Weights of a small transformer language model.
Size: width 384, MLP 1344 tanh GELU, vocabulary 3549, 40.1M parameters.
Architecture: rotary positions, untied embeddings.
MLP neurons of a small language model. Each row is named by its layer, matrix (down: output weights) and neuron, and shows model dimensions 80-271. Each number is 128 + 32 x the weight over its row's rms, rounded and kept within 0 to 255. Numbers have three digits each.
After each neuron's rows, "fires before" lists the tokens most often just after its 100 highest values on Wikipedia text that the model never trained on.

L18.down1266:164105112131173111103120149139103100133134097119153135173127133097119138147175112094108138105123104117151096156114194145153112148135128117120131105112159099072094132160211132085069123124158111086116123118136173075175152113096179128201108186120150140140189158095157131074118088108128216182150159081098172182102063140166150098071158139144129109127106087119136014105134156099156099123120154105131177162134155123117179113108143101137066119096125107179100114088112165160161113124185129151139090095081106087115123095127102164117127137137106106185085177104107132096128098118126153120
fires before: " \"", "\""

L10.down12:149138140069135136118087144129152152166135172121193134142177134136108109147127114074137109153147113206126112077164176087053161101095130122069119159193117119146131095144135088105136122119120181139169175137130141160132254132099115145126142139122192170167142167130107108100189145141114157089212105102117114145128098128153129083112136122097178174102115149180127165133127098129171180056125058136120148144123033105161165100137153083113151045165127154097105111160081100086115148180082125144125144155107150119141111170084079114169074047063146154139107160111110171064158104137126147136
fires before: " the", " a"

L20.down652:154130127117133112155099117127068189118161065091096082071028122144154171168105146089133103125127176130189080178112130143109116220143167129156142150126089105071065112121159125128137166137171151073113148189138111120081143124118112123151142128133145138160134132099131167117155124126119137141072133069088162113109159085144120133079148140160056088149146132184177097068137120199139085124139137195085110129128125118099125099087149163143121083104149205131141126110174137137094179098156102119129147119171117096181135179180143158166045124156087125112139125114118163169123120091146128136
fires before: " in", " as", " by", " on", " for", " with"

L20.down701:181122108058135144096110155171108129123143131183150116086087127140124126149158142095127115106088153135098147190110115119091092113098082181195161142099130131146153064132116100108118122128128165115097164130070075172124095135109158075139205201133119157118098207137087128126144188136147113091094071047096120154109201117120107109133170114121130139136116111153126189115100149120123108113160116130134054197098136156066126118110224128128155133110127140150085150141143064155205136103119022130080159123115157109093109122079150113157088075158142143111168094130159133121103160135135169108
fires before: " ", " be", ":"

L20.down935:119119109223134106082109098104110121092064108212143102092202161172144120114105122117106119144121143121097094185120132138130078088167096158149086133095101172131095150133184136074112031093140069135121104102092188154149112101104096102168129152077110090101114127133066142171144119196138115103166093137092138114097103090141202053128123069184123079113153163099151175113123117167116103052134084153129154130119124145125162134153129098095141052157171134145156123096128127155132179199091195149105111134096144124181123190164116176163097118089121140147122101176148145112112086120144145184
fires before: "ed", "s", "es", "ing"

L18.down214:132168162133122182127179142136081132143157139085072101115150117149139171085119130137126158154094160113098189116172128091173062153107134119114145114132208101080076105052125115146147132134127144128140118154114044107110158161141064139127169095098118134103123171172118133144032120133133136157142126074115123087131164163113133108081062140126110101135191152086082088106130127103146146070105183110131122126162120141165120101182137104120140159122107044188150156090107126130162162157110154100126128125155127130099112190120047140161136135040113153146116179125112121121086133084095122112
fires before: "ation", "ed", "ate", "er", "ment", "ing"

L6.down1233:134135081165084086082122173139119139142097122208214163144138130150184082138154176144166104128141104095138143111165117071144203154126171120115119071110146164137160095141164131079099134111119100189131167138108167161071180129151196166116159153050183154128105114088121153143138128072137098077096115095060119127078164113083132127119077101215110117096102155150124106141153150133143108114135120183092087105085100107140152107127123082135143099098177113056089157106070136150154164166141120113081194115159147116124068104052179136189175150156220107128156134112165144123142144112150142146
fires before: " ", ",", ".\n\n", " the"

L6.down72:176124123117072157123130078155148159109129083186154121108208103119123107155140120132152168091112193122143088205124124123159108109153084112157137147153121186106158083140103073143051150120128139160107115122160146110101118183065132105126137160150089139167035094094132146112154164202215149146093160151122161117085135110117130172184109116137134165115135138112102106132181136126121105108086155109107164181157124094113175168102095157120115116162102146121137080124171156109197190077116142136104143101066159144117091153109152116100218155109160133029167131125159108154153119149141143039
fires before: " ", " N", " Party", " Year"

L12.down458:165125041160062158138113154094101114125175169148198144089190148115089150177072147111126120144099149173125154133057082120137104156175172155078126176163101132118128102128095041163156169133124145194089123143114105192127181116101116120063137157159102125171149108141048106109110077131170178110080144153168131124132176127126126110164118140093095112118100157147123139140120086136194120120090148105140133089136099097031102130152120078173110130095139089170144144155130077119120143157110118156171140143154180111125175085135125125113090133129146140129107129162180134156087156098100128113
fires before: "ia", "ai", "ian", "st", " |"

L6.down816:095162136162091113139118179076155174135127156150147087095098112099152095122127118123130117115115124160183155102147187132158109154157130116118149151132094165109101107112136068101063086169132169103117149129144098144128087121123108100116172135117051103155100181131087111094171109133184156129109090136179096127188116148129090115110111145149100128157036079156145153156140146126129120127099197132147095172098143137162168133171117117087153075140156148144185093082093115119119127159134168106171172144055100089086120150114099120152051168126096131115125125094193172165054191130133099145
fires before: " to", "ag", "ive", " of", ".\n\n", "ury"

L10.down1013:108094110108137182108086135110103145103121085112202159130109133086166087125145105108130107124109154166130188150102144145165128105127091159124098131167142160131095138124120141106161152160120129153103061151158124133115072149178188137131161100141103130125158153117152138122109139140151172131127154120151216140135200170118094118141108078165090099108060098127157128104146149139115076168137105076082080205144147130086153104116085089136141165126118102114138110166098027146133122096158189139119156160129149154131162067124093105147000194178091119145121094104109124119086106105130096150
fires before: " ", "\n", " to"

L18.down906:086168174150113079143148174156119112125134115122103155129166129161147128184101148094120125151172168116116195126051110129150122155160083127115140110089165106096139148130107076141121137113125085117189207167136108090149118176178104186145127171136136103161091120185129181114121122150200131122188093162123145089105169163116155189121144149097118092155142115097149129070113156102105137043149168140141091175067141135144145103107078110084045192116179135107103142138100125094176157127105166125161121077116108120088114122125148125122201118124140167160159099099094201117155118077118167078
fires before: "0", "00", "50", "20"

L18.down1287:108070201145102140103125159165103108153128091125194167138065138151113125100101148129161168178102112129120169130208102144060097124091142126112128052159112081134122116088109152159147171117174113134164143165167163089104156139231146139110203150098149131209069091099129114104153092088149086156114133110131125138146101141133138144130134098144134116129145089208130179162151096209160133140148159180121141149081119195120132139148090140087110117182142179124163109121116089112142119112128137114146180123100140145133138156141132089162026210086154094096170103133105132134149129185149144120
fires before: " ", " No", " Yes", " FRA"

L12.down1132:114131076115135134144116124140193140151181096129134126128138092115127160107058110143164089076142115096128111092100097176126067062154080146144129191087106136102114052162103137056122106125146095128150087148173116130072141088159159094131068099110107103156148066132105047099103076128138133133139085113105129147114096143117164160078107107135161101083085158104147122106157129101162132110132112107132134163148137101117123167107096171098123146129142115221131142147105148106184199105145097084170144125164136135087107145162097156182191177081145148111142116118163177144094137194162132117
fires before: " as", " the", " by"

L12.down830:111133105152101076184090108128137113179151135193121131151215121148097144163114153127092118102140157084172103130078119151152172096159087146131149081179142166164116076112105124155105141181099091169102155164166118111139149169130167169131115179101113155102110143130127121133124090159141078113171107104157113087098123149143128085147122139135102171115124185109186141067090086081180097096140128140167122145145108120126110149119111102147113124170147185087120096116173077137105170093104147102186140178109135072144128088142138104122174139141132080090151132158150091216108114148130155121
fires before: " ", " –", " a", ")", "–"

L20.down710:150120106134157151106058117136110106103124141175068135176047141121086170148090126181086059097138084148117093154168122117107139141127142147083178091128105098167120165094112158162093147115143145154109148141153095108129101107153119133096083177136156098099094093167133083093076103139152110100138046138062159089113133114162122125127108121149109156172053117080124087174204125043147107130189087160094187105135146171078117150139074131103144143154119150138065131115167103135132097137164094114148117115093105169136136160142157188123120098071144051168168095123176155092130116096188149057
fires before: "ed", "ered", "ived"

L20.down870:136093105176132188197150139092126085110123151143154105139110175114153109169081108135060103112122122103117104175134145119122129163137105129159164087116131171130107129169099139115095099095102133129164172120147116137090127098147108111199130210127134142122130139155159072213186118102152141119117121077121122047163147154103203137131118143081118077111103191180153172103171186139146084164184111127155075109098143127140150076097095154122102102175110101118187156109147129155172149141145186096079137109106117160173144138178145071090163112124132136150171128125110121180161080151110112162
fires before: "-", "US"